config.yaml
d_model: 384
head_dim: 64
activation: "squared_relu"
norm_eps: 1e-05
attn_scale: 0.194
bias: "none"
init: "normal"
lr: 0.00118
lr_mult_qkv: 0.4
MLP neurons of a small language model. Each row is named by its layer, matrix (up: input weights) and neuron, and shows model dimensions 176-271. Each number is 128 + 24 x the weight over its row's rms, rounded and kept within 0 to 255. Numbers have three digits each.
After each neuron's rows, "fires in" lists the words (lower case) most often at its 100 highest values on Wikipedia text that the model never trained on.

L6.up420:068126192178124118145156101141120107124143128153124115101116133117130142099131125129128106164141094104152113158158086136164148136121148087109110140110108154160116105119109163170148157123136118115105098088128141125105151098122145139126116119104151144094152108152062118150092116147130160158
fires in: "been", "also", "has", "now", "commonly", "previously"

L2.up212:086112111149130142127120116133105170103156174141134142116109124121136109114173130097077147113129096110103104128114159174118103106105135151117138120137164147143134102125112131121113121141132127107101107130104150176142135098149116118131126144136106111163166145098108083127097098159118102143
fires in: "and", "to", "of"

L7.up410:105137130171131147096139091139125127120155088182147121164140146125089116085115127119146160099153118103109112141110128115172126125137067127096147138090128126127139154128097140127100108175129120176113176103155169140134144119145088110133093129148149145134179064166111116125100100129150136118
fires in: "to", "under", "would"

L6.up934:094110120168083123106136130089097107112107110056154122143077143119121114090117119127094089089151109183126102123142165137139110104160165117137128133091152121097144117118116158100156151120098125142104163070163112124120079074116143123189114116099144166103083099097143139140112118110096168130
fires in: "they", "she"

L2.up531:121146127126143130089108143146166094151138120105091138169100124128111092146116118121074153156144088174121102082163113132159074103145166122113140111137108110164087143090132157156154167132113158121132086103144158131151143086124106132157106113101125127118130099136171062129128121135123186098
fires in: "to", "women", "help"

L7.up19:110108116117153133116083073132105085122112080182141090147117161116145116136118093144094121110147148102098121102135129126125115142097155120116102144071121082153109148119106188140118115122134147097080145158104125134119117132116088124118119160100143203151129121130154106086126087138115119102
fires in: "1"

L5.up1090:120147148150160120112103100135092141135154090139119103166135121135065189125135142132136131142168120114148111151123121094100087113141097110157121121101050148136167123134083135122124136170131106119115153097122159129102129115100127120179157119111137102109157106132122116151132113174178124116
fires in: "the", "local", "with"

L2.up93:136163159111159090115136164111123094086129115124102143140079144107126100155169116125119095123108099128150092154131124120094151158135128102139092132124112095163135124073126108176114104142120087122143124129131132131101118129127113096190141095083140105132102141117121124132076099118131170115
fires in: "party", "born", "e", "himself", "location", "w"

L6.up1113:154160172153179122082088145101079165143117129113089085150157127117090186111134099135168132151147161164151106097156131164161090126108099116173133139089096127177133086156098113126132114172135144116125114106091130108140136133131106134142164131097133170079165153125130139154145114182134143160
fires in: "of"

L5.up911:137115141130113142151143093100161133123134119116107174158126140135108110123138160126104109150101127090107136161075135151140113123158136118137089113120075154154080109177132108121114125124138122082135100139150166114147132145123114105170157094126135129094170129099174106127138116132133141128
fires in: "under", "where", "the", "to", "over", "by"

L7.up1376:142151139136161152147119124139103130097149144121142155146120137109121159139152140094143111115119126136126096175091108116098133111095122119159089143097129087150131110135113106147134115162153115114115140114089145150137111146145138126150168164134129184128149120151125099171133109109122140152
fires in: "of"

L7.up974:145154121122126143150105137122133103108128140111172145170098132082092128131147159124193111141152125120125122179085171062128116127091119091149109127115101121122138088143124164117130099148108173124122136137098147155112100143152095121157125131124140147099173111171130125121120113111148170084
fires in: "a", "of", "story", "small"

L5.up1292:137093132133175106150120119143106162127165139109147133153122119151131155079128127134112114141117115165150147131132127114163114122133121110154139125085099117211084147134109152097161163153078139110123110141127136150156122127109163117134146131130118092140155113150168123117107111154145158130
fires in: "a"

L6.up4:090114119127131117098115122083102123132165062133125197107140142126097162100150118141138139109119120164141113112117110113135122142141130085142141132122099136124079109149088175108109129126112132118115134131131125145157106122087136105169137111116151132111130159120099147110095140155144170167
fires in: "she", "he", "but", "which", "who"

L7.up179:165126144134104166128131121120139123126125137123133161157117123070135142059146141090090168114116128127113164127091128109100152097090115157171154086138130125147122116133115115166169147134148119180109108140131149160117120124134111136179150113107144143160143144141119120102127143132146140126
fires in: "the", "a", "created"

L7.up1309:157154138151120155138148112099140108112113122106146133157109180141124173150127142126156124145132128106090139140136151136149085161142076133103120112121126120131083139110130124138121127138085170122111108131141126144180130114117078121174116157123139144089141127124149114143120107161118172133
fires in: "to", "not"

L2.up674:141141098112137141130141115138120144108144162113051128127134133127127116129120160173133124098158142104135115135121128112171130147130100180119084139122116124141121152103144086101120131143150176152110153143119104106115161152074107104144170151127142163141120123130170121120133142113161123081
fires in: "or", "as", "to", "mrs"

L2.up81:159125149139101132108118128065152061110148077109072188128082153107082130088116145118159150139137139147140134144119148114103155146130140157139140094089159126187110117113142111158156119122118117098140133129118108163158124120138047102166091113139152176133134132163171140088149120112142145157
fires in: "and", "as", "was", "then", "also"

L5.up785:099114125143180153110127141121153120130141117129125100143113184129077105079122125125099136112131101119136133102144096115140124118149081101097078134097112139147104148103129121079143155135128149154140145071108186139112135085097142121152099119100133092113173104111136113126129107173139178138
fires in: "not", "to", "only", "frequently"

L6.up375:153105114123140187127133122153108113060114109133125107151088113107092090108142139123142118110159119113138094141117110158122087164116095141172064104117087149140114148197139147138107116136083125122130130150065143112135118150126138148131124151085155111131126130120140140126150132145111158090
fires in: "city", "county", "town", "trial", "hun", "family"

L6.up488:136100132124131115134113098107130076155178120160157137147106117092118128096195099166135106131127118150083159173075068118161169121121111123089160151133120123104121120128095125115140095143164132134148140151148098144131120162139122133142118135134147134157172177145066086102123134187128114119
fires in: "the", "on", "his", "played", "remained"

L2.up508:140107182100164108092115091120136162103133083107109110134129156096147126166146113124136092103157111148124122153124109115141149113126153119107110147091159150128125152146112089126089085116126145173124105093113152163167107123148084121115110096115167104120139179151153138127159141142103109120
fires in: "their", "her", "my", "our", "myth", "his"

L2.up415:122152137106123114126100173132134105096099111136115149154143109103140112142118130105132141144166088182116108164120135083101127165114136120142108152116107111089161111102110115134115150135093182126101122119151121167131155142153113114181101102091097115157118113131134135102146141130191099074
fires in: "and", "american", "school", "of", "year", "college"

L5.up437:106112177151103117138150127109128149130123129134116116158102143060113174148150191118115133145087152099166122148129134117110149122146107109148175142124091143122126117140125165076158175137143107145105131106144124153141126140114091148138171142159152151121132127124134150137116121096167127124
fires in: "by", "through", "the", "as", "all", "including"

L2.up952:105096100132146136139136167135132099145161148133124137140154157108125123095148144139150123095121106168156165156127106091135148119110162136105128146124147129173114116084147105114101103124094127136119135110093143146105105164144103144170128106136123078125145182115138128074141119158131138139
fires in: "by", "the", "internet"

L5.up503:093150137176082127117101103112126135097136119115102120135130141129167119160157085125125153110105154129156195139121162169141104127118132142130096107127107105134112138138196083112174129112144081095127171124114114129111100102149138101122138114160123111126093159167108100100116141154142145130
fires in: "of", "president", "in"

L2.up1154:159137138132088098122126119132142153122089099165083150135104135096107162103108136118118127125117125140143118124120147158169122144132112142145148124090122132129098125077153119127165138142130141114156103112114170153156117128089106085145116103118129131137158149121155103152088092172168140096
fires in: "long", "so", "we", "soils", "afrin"

L2.up1307:118163141122098128158144139126115153131176111171098109133114137076120145136138169143118126098131116099135146151131138137155098126103119122097123129109112129149136150149108115100111146147113140173134134104147153130126099111111110144146133117118120138149142137123092132104119147178161153151
fires in: "on", "the", "a"

L2.up780:113138135141179117068079098094114130105138082131078101088089150132077107073122107116096100104168130149102087158138124102140129108134112126104116128092123131148177100125111113133190139113083085120097109084150160166142129130130132125129096109070133126123141109115109099132125155147109153125
fires in: "they", "them", "we", "you"

L6.up340:128165128147167177115140124165100162131156089148117097127146136124160104106145105146149140118141138085132135154110142147119142077140109136133135143130154124168109134125099137150129122176099147122089137123141133150122138100157097142152121124136144149108155143145130156095109148141136106120
fires in: "the", "side", "central"

L7.up560:160143181157149171115159114090162141129183128122126124138127143131113161096119146085141115157175125097104154143142132137139114117124184089130149129115065142145139149139068193142167131136145118136119144113128126167165138119124121129120094110165100146122172123123123120132135124153098194135
fires in: "with", "on", "for", "in"

L2.up386:142111097109094112169101078082145105149152098098138137151117129155131149141156198128171100150161102147135148088128131139116153142111126116144122170078150113155108103101124143107162122110131134129081075184154164172147097143127101121162156111144168164116093118122145110126163106129178152133
fires in: "a", "as", "the", "an"

L2.up241:111129128127097101159085131107141075087138131126161101150107142165129156103177160149089151096107153143095150112103111121148110100149118141146124125100137133156131140128124084143116086118146109169090129123130141096132093121165137108162132112106171128132149125072153106105143096141186164156
fires in: "the"

L2.up233:165134113187138154107094176123164158127141126160130143146077139084149072154151131136123117097152112081111096114077139125118098119096093110174116146157125126187158123121139133138110126157106151120115136091122149143163113122152181121129140117128134147132138104167097127152127132118104143086
fires in: "water", "land", "fire", "ground", "floor"

L2.up1529:081128127138132147106089163126099147121116097125108116128082145137176116116135099095116100130127120097095142143139128117132085129080128164117114107123153147141104145137108135167145149113112149134095105156123134160144113165133139121152153143171123118116106159110127100100133144130100142129
fires in: "the", "in", "to", "around"

L6.up269:151120146125163119112153139060117098126167112089100167150134136149126136120139091125130136141130078140138113119137113147151123125096104115116109134102127122197162121120116131078139135159078102143092120119102122136144114130121120129134158167128143122143092122108133115125095142139113150124
fires in: "its", "their", "his", "s"

L6.up524:131102103163142109136118134117111094110094072086119144129107176120099123112096081143160165136163162158122119120113092117130146191141148142104125116143099120127127125128087142117130155137118176100105103112147150155115132107152166104167136134104115144080134124129116131114164108148126110131
fires in: "was", "he", "who", "is"

L7.up6:128119120122109185164122111126111119102144068117107111126111123110184121094102112139159077126152088149099122112112099121139134099146127159128114109121164131119138111135135117078172150167086122129139121073134148161132121133124141153151105106111111173108093071088161083115105155163117127116
fires in: "their", "they", "more", "those"

L2.up218:124128152120124147068132160086166123118140119131127106121133146119146158148161140054135109145113138080127165108108172135135153140081098124144139124121157139129143127093112099155087199157068168134127152095123134167110113148162131118167111141155118121123198127131117144116124117177130159086
fires in: "cm", "top", "km", "cross", "mm", "counter"

L6.up134:092131146130128108105120080159148135120128106120105140119136166130098177090124149121153112148092102115131131152103142094151125127102167080127107142112096149145151102148111167122140132137157115161104141118153141187167092162076169128151090110115124129160133116114123130136141106147093139133
fires in: "while", "although", "which", "where", "though", "if"

L7.up822:099100084114207118087116123106142100141161109139126158117148119104145146108169088144119094183136141130143128170118088111130149138116183124149131112085144139170111137158106163104097140171095147101134127123147167152154134107171117116109133154125170131156150114131101151112096138154121134099
fires in: "the", "s", "its", "his", "her"

L7.up1216:126100110201165143166157104140084078136152130143160152128114141112132115100155116150147106098146115088129078134120108112131165128125106097091107117138161113139150128130120116130113145144106114135107154139143086191118108107108141112135125140072128138097130143113057128142095130138163142133
fires in: "was", "it", "site", "which", "now", "house"

L5.up1215:109131148145144149113125103129119121098160088138108096144134164147116146130142124145157114132132127121145145106122117085184086131157098138121136158104095148129115113066144132122158110137076122157131148075135156109153123156101146110170099133154122139100123142145132127137109114148133160102
fires in: "not", "and", "to", "t", "her", "or"

L2.up83:108135078141144114115158106144108153158128164137119119100114147119081162135120130135110109111121129148131144188114176075128119128125113139126109166114139127124116153089111118129065135143084141159078085167093117171124118161098126107149142143073119122130129150132163120093114114131131120137
fires in: "as", "the", "slightly", "big"

L5.up385:121148138166126133081140122128134135128154157099152080110141146159147124155146136114164114142155106101132115107150132122108102149095077086171168091129103135157161125103111120156147141184116132120101126132129136130127141122140138128184147125138120164112123107186155131123117132117118145162
fires in: "of", "in", "the", "on", "with", "main"

L5.up1140:118137156165171147087137138124124094112117139140123133127080142104145136129156164100105130113118141135109127120141153130141123148138159118152135108135139114149092134150100143118105139112150106146106105129116180133105084127129127105117157124140139144125153142153133101137158080155157135115
fires in: "ger", "arg", "swe", "esp", "ita", "hun"

L2.up1502:131121091128169136127160132156168110147114121119131120136139122092060132145183130146105114115089097143154150178087155084135119117107142144125105133064132143167140098106149089120115142104123173159079120135137159116135120144112158109130172101098098126130128156145127142106108110122107125085
fires in: "while", "the", "but", "although", "though"

L2.up1067:128171142118116121108178148111120148150111118129148123129127189093078170188140139126121104129113090102143132123108140118144140137073126076115135131141134139144107128133097135130103108136134142156141131142127109177140117125072106141137125125134135139173139139135144114128119094141138126077
fires in: "but", "as", "when"

L7.up1397:155161143117112119140133135097153144124110117112138102131150145112132148119170131102090114129159106138128147107111140097185118163106130149100136133149097133128127127108144099098185092118124109116102124139136140157096117124105145115140118103125159157120121175189123142145120126133151162134
fires in: "as"

L5.up623:042116113152165119105077130134090118083180139145100148122137154138131132132109156123123156125140115162133161129132108091090094137109126129141120111157130121122109101117149160146147141120128124155164124142109099106140122124086088114116143085123143066140150107080180116122139108158128126144
fires in: "home", "father", "friends", "mother", "family", "parents"

L7.up295:154129144146126157101127130151141133129121156131138179112135142133120138115152123153120071138085096157124154104089103127095128114111114092148128096094113130195157101137114115122138114156141136093110117119147121187147124121175157127178159145109136144166094129160161128147132132165126112117
fires in: "after", "the", "following", "to", "upon", "on"

L6.up120:182104126125127127124088080146158096103118092134131174128125142145078145133128104136118095142161128128166151159135142130100109103119138139113142176127105149126159133158124154091117107175130137138100134108127151146162099139154120120181131068098122147100129166150129144115110110133131132103
fires in: "with", "the", "so", "as", "although", "whom"

L6.up150:100128119204113122132070131103176068091175139138111127135129119129110111037149080146179104150100118159177109165085125130097130108078097098146123130130097123128092130140066129108117129140087076086115118108141097157155115096159145128139168146114168103179152085132122127097101146150123152129
fires in: "this", "his", "the", "she", "it", "he"

L5.up980:109121139172141128123150143084123098161169138143132100158129111102139061125124138144099110125160133109135099092125163126135181128111087144143169159141160115158154139152151143134151124182135101114096141112134124148111092131142116103129133126128148113076140094131115101103098135114147168114
fires in: "it", "was", "its", "is", "which", "directly"

L7.up298:096111122137200156133096087123151149124130088134136145112116131090129108094142116154118139162129143078124169132116080133147139183125112113123152130075129182162099155140122198104136126135114127099091134142146175149155118126178133106137127185139145166084159091171127131148132145150147116133
fires in: "and", "the", "a", "his", "her", "of"

L2.up409:141134148123073110088124136116102116101112104142125129098117150134115126089142120101089150083156136142131123083117098158157138138111159108161103165093121099141110119151123121131113128171133135137149123164150109102103170095108139111157154115123138145107151076139150120111121116126117156154
fires in: "but", "world", "turned"

L6.up1483:146186156192133099112115129111111137164124123132121145109114156091131121103135144136101143097126090120125115174117137165157089140131104107129140177121152115166115135129120140137151131146146116160126128088169170116116128130140103124138158121059102158157129164127132131121143113186115139136
fires in: "time", "career", "year", "years", "season", "tenure"

L5.up555:158133125171134075168129135118132095139178136116136163208134120125115148076131120072164130136144092132146125169130148141092189122127107094152081111123164123177109133155144129123127142140117089126136098112144106136098118093134097132117135139092123142120126112154092112137101112109105140123
fires in: "former", "original", "now", "previously", "was", "formerly"

L2.up1388:091103166152139125144183129114166115123141110144146117158110137149123142108140159129107112111189116107164081155139155150146138168120123137100120143143115106129108065174171115156121096128142126107131149088096155160167097122121149131137119143140160137141126122096127117139152104129112163108
fires in: "also", "such", "these", "commonly", "particularly"

L7.up533:178150175126134098119133086124109125106157098154140158138126124102156139141152154125126159127162126125129147115103130124135104097113169113174133125092130077145128098097131131082141170137131081122112073087129221150164142109147114141127136123147136088105105096107114088106106125112146163133
fires in: "a", "an"

L6.up1282:120123158188157165133094081101142165097151107109105139165130137101087140140119075160085107137172128152082121103119128165099132100135132180122131115073102117140114094118162155128108131156119081106091104140117170121142125113114113135146179144126130182118134092096089128099148113139123125113
fires in: "one", "to", "the", "each", "any"

L2.up937:135132125136158134076094089108141130147135088146136154099133171137123128158108140124080135142181129131075126123123115151138119120106163126146126118081172148120126128121095138103071116132129134117087085120126137141163077146117131115149197127162145141123174134137092141124066086123091118094
fires in: "many", "several", "various", "the", "numerous", "much"

L2.up985:118127096107149139113094159092170084126124091173064167177152120110150118140149169146132138142150120133134157133132102135137120141162099101120147108147113092138162101152113148147039127103162122120116123131131157161134105142103078104182110165104174111137131118137131091076080118217155121130
fires in: "best", "only", "last", "highest", "final", "following"

L6.up1164:120124153145156129078136123129157091100127146107129169175104125123146149141173095124113115145108128142143137143124099123159132108125132081093135107116073134138165109123120118107120140161130107125120184154122123174157101114121149130159139157155123148143175125153144127107142129121137139124
fires in: "of", "few", "years", "year", "time"

L2.up764:128149122104131122058077176117112112076142108113103114153133120105131143128174130144081143145153140163111140172142170118126115147158112137123167137119103113090192130107105108119118138128115154151112177135139136155179143151114156106156190142169138154102154117108141132113117121107155113105
fires in: "cm", "mm", "most", "body", "mudpuppy", "over"

L2.up519:130129073192136124155140118133107161137095079112094136103118127114139118117129169106140159130127123118079130129115135137157107169134151158152072182141158106133106134122145152134082129101150136123133115142102134114125154154137082110120128145128173120143103138131143131121100123148149131098
fires in: "by", "from", "ger", "ita", "mz", "to"

L7.up338:165117096160108092141140119146140146109121105085129118097154118148122101106132101159153126165113114130086136100120107154076148109164149153135100110115122129155155125129138114138127103123163098174092149095142143133175093124148089120107086122116124129125209082110123156128121126124127111124
fires in: "that", "each", "either", "one", "those"

L2.up1279:158128127155102125130154131144179148140079130156077143148107158113125131128142140148125164084118114128109157127078098118126127151114167136163111126154198091122130132149097113177132127090170142119150088180149158170153116128125087120128113117121138136101129116136138153102123131105118110126
fires in: "in", "before"

L6.up794:133161134175164071123115130163095117130115105110108117162129155135108098106125126142152121154154093140077106145123099146141113132123143126184114099149106144168123121151172139167132130142135134158133148120106124169144078111102134128150130136091174136142143146114102148099107134102093126134
fires in: "city", "town", "municipality", "state", "district"

L5.up468:063148114120150125090118145101157152118139109147125153128107129061106141135144168116139141131151123093132168165114114108130143108099099138131110126112167114104080138120105142117108144100133137124133151148100079131107148158141101124095103179126135127107157150151091101134115144136154117090
fires in: "the", "has", "his", "he", "a", "provides"

L7.up1352:171142152117173167112107120146119133128150133115177131140113118142118151133121152090163117127115112139108140140108150117133096080084160118129136112127146132151118075087095125110161136138131089095148163099139176154158136109158146107133149155107099094102102071136109093135127122113133171098
fires in: "of"

L7.up389:114102132139142144170108117127094168141163110159135126156104109085158117065146128114129128127127131113086122151130147160134131116125142126147111125117131151139128153154129147127141147153115141120125144126115147198098118097088084126140134140138107134130102147096135142098127145151147117098
fires in: "the", "river", "waters"

L6.up25:160158105131175085118112122144134112126132117151131158095092173096115139113142157123130137137089108112072146107115127135140148135105159113161138102133123110143131134090110134125136168106110144122098099130125153124133115122121118115120150145129128112104110164146157123122153114175138124112
fires in: "ger", "arg", "ita", "swe", "can", "usa"

L2.up528:174111158137106112165101133131131147127088120120101146125112143163133075120156150145120135133142098125116098095151162143108179120115131125118141148109119148200124075093166104117107106117154161129139122206158091137162133148121136127140131163100129144160136114162179124133133144118147116170
fires in: "also", "as", "named", "she"

L2.up1065:082125096124133098145134143088138152142121102150122086108120127115148133141131106138146156098097111122142120122105107149127106136177149107099091145140081127183119132141146114123121129115128111127114087118140154152107110125123154122115091110144148096128135099146133115108131094165135150115
fires in: "has", "said", "considered", "determined", "nanda"

L7.up882:152106141162155136091138125101158087120160123131168130158119118134121139136136153109115113150123118118122189110112131095159161113123131117118138099155100085088130121149108126164161105133160132114127131107142093154089163123146097110129131163118090119119145124109167154083102154110107127195
fires in: "in", "on", "across", "back"

L2.up969:156157158180136122121120121117126137114157088148136145126110141114095132147115141083101128121115119123119152124122075149120134108109118131113121130084121157175095115099167117101105123133070114151111136094125135157128131093088138106132132128112139129106160149122126150086114128130128159163
fires in: "named", "as", "called", "the", "designated", "selected"

L2.up1458:100184146104117066129111116094152106108140119111132122142125135133132136134162151097174138139076130165138141123122117110130110195112156099100127126106121058109084110118141141108124116100161151160162102092148101125131152088124082105152140069085099135150129117100136140140137108168129145133
fires in: "career", "college", "professional", "school", "student", "of"

L2.up700:077163146142126141138118127152145062124105138167091132160116136122146100108150105135103132126144131114113113130122125114124075155109191121168148107129218132188106135105089144165095158114133147150107125145144156108144130168106120133154139136150118113115080133109145111124125147107151103086
fires in: "a", "in", "to", "an"

L5.up673:127107129112128129171169087113165135084140137117139099125135119113098176135157138108152107135171153127144116147147184148108110152106113105146127106111119139157115117107087151124114158099101096121090120117138113133166122104130105130147170146175118081141135112114092092151141141167096135128
fires in: "with", "the", "of", "as", "to", "a"

L2.up170:139133160102135167091134114144144139122134138121140139147131152142103173134114132136169140122153105158148162141116122116175124113159112143111117135111097126151132094171125136123124126164131165130083143131117120156150141103098119122144143087133156115144136107100134099116095123204146133092
fires in: "but", "while", "however"

L7.up1473:171151093114123124092119151137111101114132100131111135186098128081161119107141149141096144105163134145081123080108157110145112166114127107167134138146119122122111121146154103181155156127089123095125126143130095111127088123106151131147104146073137147098158150126128115140102125141138153165
fires in: "state", "national", "city", "world", "international", "municipal"

L2.up879:132114131124117134116114128152145120140145107158122117145118110137127133113128183057087140160102113098122130100103102106152109124147161085133089145119097091154090121166113097143171134112139119101114093128128151106123090150105088114192117074128124126163117115107151100090135125166110139138
fires in: "the", "a"

L5.up307:110107122145114110109109105133138089149138122093181107125125150090160086153163104134133126160160140121104114107140111080113078123106162094112115137110151092157129113139134126153119115137131176160116077140137177122115103152156122104144109117102129127120140114110086113120125128155140119104
fires in: "a", "an", "up", "born", "first", "22"

L2.up1514:111155173142175177137122116121123139147110142111128143191125144081087147128140137129090097108118103137108104180144152138092117122122142087134145169111088131131160152164113138094119166180139151130133146123131166119163142184122097138129140172127090104164133149151121127124072114133098137142
fires in: "year", "years", "months", "days", "hours", "day"

L6.up1425:117131107177121123096102126165116082137139117094139133100123147084114116097108078117130085117095098140129163145114107142123083115130163125147137102132165115134136107166144157103107079179116061135102134099106113117126096118122164127150136111092147155144164158132161127099123127139126139132
fires in: "they", "she", "it", "have", "producers", "he"

L2.up954:113101096105084101115099168129121140156102123150144101098100108149154117154129132105101153109113099121136139100105117139134160130160131127152109163124144144104127108106160106112147153102157140125120074116114118140129128142149139140136129124113120071088148129130142175123099114134151143136
fires in: "university", "college", "centre", "school"

L5.up816:152143132112139129117108104114128141113125121135113156104138132138143099111125146143140118114142110154110137119072096132101118104095142122108138150111113110150157128101134131098101126164130091190118128117140158158158095129131096133146162151111127116124152078141114112106107122115122156112
fires in: "its", "any", "their", "that", "another", "each"

L7.up1375:156127137128132116127124131098142130118111100104154135146113123102171151108156118128111127152121136081098133153101143137103140192118117145147134094141094124155122094174101117147123123117105159136121097112118153133165147138148108128121159131126161194181152154166127121126088131154106097106
fires in: "his", "or", "s", "eldest", "her"

L5.up47:093102110131172142140089134078103073146134140140102193122121127132146109129177104151141126073127136112135132085109127133175170129117161137100144137151118124133100117135113136106144149106152113151115140108131154135173108132129111125151105094146137124082179171167091098090112105146133120155
fires in: "on", "the", "by", "for", "in"

L5.up83:095125153116163150135120086110112104123123117154116176123134130133080151116140145146129117164157139138139138065077119085126123129094115156158132140095109101160128131126104163105128132099153128129121116118144129134174123106111129131125156137136130150137118086119137097142126100116107138119
fires in: "the", "to"

L5.up1271:143133128159082134124134135112145135143177110120133169128116133084143109106187173107111111148117119120103146097140112125176105123081116111140158109161158127142104122137115133106159149145136127129117125164142136121142111097168115124155149122124147139131133151124172086069139119103088143154
fires in: "the", "a", "without", "in", "to", "of"

L7.up1034:161103134143116165111115136111123143143101106146129203115128132126115144153135101154150142147095132146128142184143116106126108130109166139106113119134137113125086132129139193145138097165123131099116136083118150142112119099117120104171109088096130122087102119139113113079112097143125161128
fires in: "was", "is", "s", "it"

L7.up1079:129150174144142142110131107085127125094151121111135163136105152118138129115138114117142146137143115135101128111118139114158111089121151156128145075085164131126146151097069117110164146116122125145143135111129133139172132137098107135165117144148121115090141152136142121091132134102156134140
fires in: "on", "a", "the"

L2.up1074:094103166132170116124098155094149101115119116112144119174089133121174132150138110116154121123101109088137126133140143117128091100129154102144103104102093101136063099077100154122157138142149183121119097064129150137126164139137129086164133106144167143118149130165143097135135120164136188106
fires in: "the", "to", "born", "in", "founded", "died"

L5.up268:086147111148082086109098143143147099091138149095109119127091119097142121140121077138139138125121138114112129128113112192139077132167148106153100093137096116126117056105133123140147133112112131128153105160114122118159108126139115115116193101171142173131186111121158106120128133182133134130
fires in: "the", "for", "of", "to", "lead", "end"

L6.up1030:146118136157138160101127091147161112105161128145128121163121129136163160130124141067144121103168107121130103105114169117124172114086153118115135104147132117117076117102114107112163125132173093152130112120146106170095096152163093138165214072147116091107134125093124120100099148134134109098
fires in: "to", "a", "the", "as", "into"